{
  "d_model": 192,
  "n_kv_head": 2,
  "norm": "layernorm",
  "rope_base": 42600.0,
  "bias": "none",
  "batch_tokens": 16384,
  "seq_len": 512,
  "train_tokens": 198400000,
  "dataset": "wikipedia_en"
}
MLP neurons of a small language model. Each row is named by its layer, matrix (gate and up: input weights) and neuron, and shows model dimensions 0-95. Each number is 200 + 30 x the weight over its row's rms, rounded and kept within 0 to 999. A neuron's up and down rows have the sign that makes its largest values positive.
Before each neuron's rows, "fires after" lists the tokens most often just before its 100 highest values on Wikipedia text that the model never trained on. A number after a token or word is its count.

fires after: " in" 24, " con" 23, " In" 9, "," 5, "." 5, " sub" 5
L4.gate225,229,214,123,204,218,214,222,210,211,226,152,186,222,174,217,204,147,164,190,182,225,219,173,173,250,187,222,259,267,208,198,204,213,246,212,220,208,111,230,181,224,190,169,147,146,176,215,177,220,153,168,189,178,248,155,197,216,207,239,225,160,224,172,209,239,129,198,209,199,185,178,201,174,186,168,180,192,251,165,226,233,186,212,204,213,198,189,188,193,173,167,174,227,211,218,243
L4.up225,195,170,255,185,197,205,147,170,186,202,168,199,233,162,199,258,205,161,197,150,210,188,211,176,209,139,232,199,227,169,187,234,237,169,177,160,250,195,163,194,222,250,183,216,204,208,231,246,173,207,214,198,206,226,189,239,165,221,249,204,210,209,172,194,145,210,169,238,251,227,248,208,180,210,182,230,191,213,194,172,210,243,218,209,145,160,213,157,185,142,207,213,141,141,232,165

fires after: ")" 66, "\"" 5
L2.gate439,186,179,252,199,177,245,261,189,242,142,184,161,210,244,149,165,212,160,171,212,178,218,175,175,205,200,198,207,226,227,220,221,168,170,155,217,211,203,235,197,169,265,167,233,193,189,212,232,191,221,187,174,206,175,158,238,254,237,252,182,150,168,183,187,240,185,233,151,163,221,215,187,159,175,244,196,209,184,192,217,235,191,239,198,168,166,204,193,142,151,175,170,209,201,210,181
L2.up439,198,143,205,230,149,228,225,167,197,201,181,148,213,225,160,149,215,185,169,195,224,217,191,171,243,187,254,194,191,203,249,198,176,150,190,191,181,249,214,186,202,222,239,189,208,158,240,183,184,204,182,210,257,152,204,264,264,222,240,148,203,210,200,161,264,182,206,211,173,209,208,210,222,191,221,216,164,183,186,199,182,142,221,249,204,211,209,208,190,154,159,167,159,219,150,236

fires after: " con" 42, " re" 25, "ro" 8, " pro" 5, " In" 4
L5.gate144,172,188,181,187,194,194,157,188,206,228,201,204,249,211,187,226,174,168,205,198,201,166,204,219,247,193,205,208,208,197,216,241,222,190,202,203,191,218,178,174,218,205,168,165,174,174,155,243,254,216,141,156,264,257,231,180,185,213,276,189,186,204,133,173,260,184,205,257,252,142,206,222,163,203,148,225,199,215,212,232,204,175,196,161,182,204,164,200,181,179,240,263,209,144,187,181
L5.up144,170,178,169,206,267,247,171,224,134,215,195,184,212,237,206,234,199,204,174,182,181,181,147,151,189,192,153,252,232,179,209,221,189,202,203,211,211,203,184,222,180,212,221,153,215,213,214,252,141,198,92,184,271,209,160,186,222,248,214,245,248,190,201,183,168,175,211,220,215,209,196,193,243,174,216,195,202,170,172,194,171,232,176,192,189,194,271,204,214,229,250,193,193,223,227,190

fires after: "," 45, " |" 7, " is" 5, ":" 4
L5.gate304,196,240,203,247,179,206,232,187,207,183,273,173,209,182,207,221,208,242,246,146,185,210,256,155,197,226,249,173,188,209,211,225,196,237,196,175,177,186,180,199,165,194,193,244,173,187,216,202,170,208,185,215,232,183,178,220,213,184,197,157,209,229,195,249,207,161,195,154,198,238,206,232,179,214,185,180,200,155,212,227,185,216,214,203,210,219,193,211,193,276,212,150,123,186,196,206
L5.up304,227,268,198,221,139,147,198,183,215,290,208,249,251,153,225,197,183,183,234,131,209,201,241,181,221,210,169,166,210,234,237,222,183,219,174,224,200,191,211,168,236,174,220,276,181,167,196,206,205,197,200,165,183,186,124,244,196,210,178,180,129,223,205,218,142,202,165,163,179,218,287,189,201,225,172,209,198,219,189,181,201,149,215,178,249,196,202,228,200,207,198,198,146,172,184,204

fires after: "\n" 42, "op" 10, "es" 6, "Personal" 5, "96" 4, " Smith" 4
L4.gate38,188,145,181,282,209,166,218,224,222,181,170,275,138,186,235,223,206,242,208,170,149,217,216,200,211,196,213,131,199,167,248,197,139,179,183,164,198,179,242,186,206,245,177,187,163,206,219,253,214,184,229,197,191,242,188,157,185,218,225,176,205,234,155,228,238,168,155,203,215,149,224,193,193,171,234,214,218,183,226,180,191,241,246,222,218,252,213,179,218,226,185,240,241,167,195,199
L4.up38,233,253,175,211,223,118,143,215,151,214,205,182,216,237,187,200,217,166,194,150,217,182,168,168,223,217,231,185,223,188,202,157,196,189,170,152,250,224,233,213,178,241,237,182,208,125,261,226,126,232,143,214,175,256,162,208,136,203,170,182,203,196,168,240,216,203,217,154,137,203,193,217,197,201,211,169,259,179,213,178,200,170,194,161,167,217,211,198,209,212,220,214,197,161,182,162

fires after: " Se" 10, "fe" 10, "er" 10, " September" 7, " November" 7, "e" 7
L4.gate42,163,192,182,202,286,180,210,251,172,240,199,213,217,178,182,228,216,173,202,193,188,158,149,190,167,201,212,224,208,222,238,210,204,202,144,155,150,218,131,192,214,165,202,192,200,187,206,190,230,214,189,204,187,196,188,225,237,203,276,228,197,226,172,175,179,212,160,216,235,243,239,176,226,144,205,155,221,146,192,192,109,234,223,132,241,194,236,182,176,166,211,237,200,230,214,148
L4.up42,174,266,209,127,270,201,197,243,176,175,131,223,182,223,181,208,227,248,232,162,175,213,194,230,166,184,189,214,207,182,230,244,198,195,198,176,214,235,167,159,186,206,194,181,214,163,153,120,174,243,201,181,255,252,214,149,228,177,201,177,173,213,207,148,201,168,236,187,156,198,182,216,231,178,182,202,226,152,166,213,173,173,194,184,252,208,219,212,228,249,222,159,198,215,181,177

fires after: "s" 43, " S" 38, "S" 16
L6.gate9,183,181,169,228,201,230,176,191,176,165,251,192,109,163,247,192,164,128,268,186,200,177,221,185,251,246,168,233,202,196,207,217,191,232,202,258,201,225,174,179,189,166,206,231,145,224,205,219,153,188,193,236,151,211,267,204,199,175,192,205,216,218,155,189,161,202,208,167,185,165,176,174,242,192,231,222,216,238,219,235,182,195,165,166,186,151,206,178,206,208,188,219,210,191,205,188
L6.up9,174,219,178,256,147,192,189,177,228,191,110,193,179,184,212,234,200,188,198,161,186,287,229,180,184,161,165,233,222,196,155,231,220,214,252,188,179,211,172,198,191,227,200,178,180,164,189,221,250,209,231,192,194,167,209,246,154,178,219,134,175,211,155,240,182,193,242,184,215,205,168,226,249,196,150,229,258,197,239,242,175,221,126,202,163,201,221,195,223,183,239,188,193,217,232,194

fires after: ")" 28, "arch" 17, "s" 9, "port" 7, "ch" 6, "ju" 4
L5.gate501,195,242,192,145,210,205,223,214,158,216,189,208,245,202,155,226,192,211,200,255,199,195,207,176,179,215,200,164,224,168,229,217,218,223,156,212,137,198,211,200,233,232,134,214,178,199,284,225,234,215,212,163,224,204,207,198,257,160,162,211,170,202,201,180,260,196,223,244,179,189,200,264,172,187,230,230,209,243,176,201,236,149,235,205,176,201,264,168,181,178,177,182,203,119,195,181
L5.up501,188,231,209,157,222,244,248,135,136,195,150,202,205,189,226,209,241,142,135,251,197,222,214,191,269,243,186,262,229,186,185,177,150,220,226,217,203,209,226,207,177,227,247,176,207,160,244,168,219,238,187,209,255,201,176,167,184,220,181,214,163,214,171,173,162,204,197,193,267,155,231,207,178,152,154,136,229,186,179,197,191,187,183,184,186,191,191,208,260,218,221,192,198,199,158,184

fires after: " 19" 41, "–19" 10, " New" 9, " in" 5, " the" 4, " (19" 4
L4.gate217,210,273,207,202,134,188,187,207,234,203,202,216,194,196,173,204,227,199,205,186,219,242,297,203,172,222,172,242,205,203,177,235,167,174,236,195,168,212,209,183,188,231,218,204,225,169,201,197,195,240,217,210,204,198,205,126,162,234,214,196,138,205,203,230,232,255,201,203,193,173,209,181,166,179,157,200,187,211,204,192,229,184,187,220,174,215,214,176,224,226,230,181,207,237,180,158
L4.up217,199,222,266,205,163,208,208,222,196,213,189,236,214,196,215,205,254,201,233,207,150,143,198,190,203,198,199,164,187,179,175,221,206,184,223,208,230,222,223,222,255,145,228,267,200,164,186,267,136,172,227,249,175,162,196,149,182,131,209,189,130,164,212,232,225,183,162,213,169,194,192,243,168,239,142,206,202,183,141,160,165,155,185,239,196,238,229,155,201,179,215,192,190,215,220,171

fires after: " 19" 53, "|" 18, "-" 7, " (19" 5
L8.gate1,174,165,204,183,212,233,147,193,196,176,104,188,151,184,202,201,255,185,264,197,179,198,238,221,200,210,215,263,170,236,191,160,224,215,204,202,248,226,219,170,191,199,203,208,164,199,262,202,246,239,198,200,205,219,215,199,252,230,176,234,215,197,199,195,155,209,198,156,225,203,170,186,158,174,180,220,247,205,216,182,186,200,220,191,229,198,168,164,197,236,236,184,256,191,206,193
L8.up1,235,158,199,165,280,130,203,226,207,220,197,188,243,154,189,215,220,223,185,220,152,238,187,234,187,203,152,194,186,150,211,160,249,175,237,205,234,201,234,167,149,236,207,195,202,233,251,163,171,219,183,167,230,237,214,160,174,212,180,190,186,241,207,226,237,195,213,196,275,188,192,240,222,221,189,212,191,173,213,195,184,178,158,217,200,209,237,188,232,141,195,258,223,147,170,133

fires after: " 19" 37, " the" 25, " 18" 9, " 17" 5
L6.gate483,242,222,140,210,204,194,218,208,260,163,197,187,223,183,149,201,181,199,263,200,207,218,175,182,188,242,179,160,192,176,174,182,152,171,265,175,221,185,270,230,222,187,203,188,182,153,167,216,225,202,179,179,179,149,236,173,246,172,226,228,192,202,238,252,228,205,214,215,221,206,171,161,203,151,186,262,209,224,192,307,189,191,202,217,204,204,190,207,189,233,193,132,204,237,221,218
L6.up483,171,188,193,177,252,176,230,246,190,226,138,126,201,226,212,245,199,223,280,193,192,183,203,249,232,193,212,174,277,219,200,244,175,189,170,202,197,226,152,200,221,240,219,206,187,212,219,240,157,164,162,198,215,139,253,199,218,188,227,188,174,177,216,253,216,242,164,165,174,236,128,160,181,167,248,203,189,197,187,165,174,211,225,194,200,133,221,184,212,155,245,238,232,197,260,169

fires after: " 19" 53, ")" 14, "20" 11, " as" 5
L4.gate200,190,252,225,230,205,216,232,171,171,233,153,182,200,163,179,179,210,212,213,198,167,221,192,194,210,258,272,187,177,226,213,189,226,175,227,183,186,196,200,206,174,215,267,194,202,172,273,234,174,220,200,238,232,182,223,169,223,215,173,234,180,166,161,204,213,194,200,202,218,140,214,172,185,192,232,186,187,224,194,226,158,148,159,167,190,199,225,211,168,198,219,204,244,182,193,167
L4.up200,219,166,193,143,191,243,218,208,170,188,204,189,206,250,190,231,204,182,196,199,203,182,176,167,184,165,204,182,220,183,243,247,219,208,161,203,218,215,208,201,227,200,280,207,211,171,170,201,183,136,198,203,218,152,226,222,135,189,187,181,203,216,210,217,227,242,152,245,189,169,177,165,227,177,221,227,170,215,176,166,230,201,177,254,228,211,211,162,190,209,198,188,207,223,216,161

fires after: "s" 23, " end" 8, "co" 7, " Pa" 7, "M" 6, "%" 5
L5.gate294,215,195,188,190,153,218,106,243,200,192,218,196,196,216,266,224,220,185,139,175,208,190,189,211,261,200,215,190,170,166,213,207,170,240,223,242,157,249,114,200,193,147,232,256,225,264,192,184,189,265,168,182,155,220,230,207,239,182,192,174,201,201,164,217,181,177,209,214,199,208,114,184,156,202,207,224,164,170,192,253,174,197,244,208,216,225,234,167,190,221,173,256,208,187,241,200
L5.up294,177,234,216,251,192,264,160,193,213,228,197,158,167,159,165,202,186,251,214,172,192,227,159,198,213,180,157,149,161,199,208,168,250,180,174,207,168,182,185,204,183,186,269,181,243,200,197,177,308,239,162,155,196,245,175,226,225,212,184,143,148,210,265,197,190,211,186,155,201,189,177,201,225,235,191,195,178,212,198,191,231,213,207,237,190,206,223,157,198,238,217,208,265,182,229,167

fires after: "|" 25, ";" 25, " " 12, " |" 7, ":" 7, "-" 5
L4.gate199,180,224,172,184,174,245,129,207,111,191,213,209,176,200,216,164,205,170,227,181,240,213,222,186,205,241,221,160,173,146,199,214,142,176,166,190,161,196,158,161,264,175,217,226,194,184,178,247,159,168,185,203,196,219,140,193,191,177,224,280,225,132,194,190,227,179,184,215,166,173,182,180,189,126,149,226,227,222,192,252,153,232,215,200,232,241,179,222,186,253,189,176,158,214,184,208
L4.up199,198,216,223,167,162,216,170,218,127,243,271,185,196,138,221,151,176,178,230,191,214,252,208,147,205,267,186,165,163,206,215,189,148,195,171,190,198,184,187,139,178,165,230,235,207,219,196,227,233,211,148,184,191,189,176,229,180,201,201,227,175,192,207,172,241,207,224,242,181,157,160,175,198,126,206,199,170,197,176,172,187,192,200,142,265,270,232,232,213,243,185,172,174,245,188,223

fires after: " |" 38, "," 27, "born" 7, ";" 5, ":" 5, "′" 4
L6.gate227,243,256,184,204,192,240,169,189,211,200,225,147,181,234,202,212,149,194,172,247,250,220,215,191,158,207,246,194,220,146,165,192,164,180,191,148,174,223,214,180,157,173,158,225,164,201,213,202,250,250,194,196,206,224,180,237,198,159,193,213,179,207,174,197,203,206,249,202,211,179,143,206,222,171,178,182,199,210,232,208,171,241,247,202,178,240,214,189,178,237,214,195,206,235,208,240
L6.up227,159,204,172,220,222,193,210,178,257,182,242,194,176,180,215,218,181,189,179,180,196,200,190,268,175,202,195,178,256,202,211,224,172,187,214,199,208,202,192,218,246,217,174,266,175,168,216,183,206,211,187,209,156,235,159,222,244,239,179,167,204,236,197,195,185,174,208,255,230,206,237,187,203,178,158,201,167,210,166,141,219,202,232,238,238,132,171,197,230,166,243,239,159,193,218,147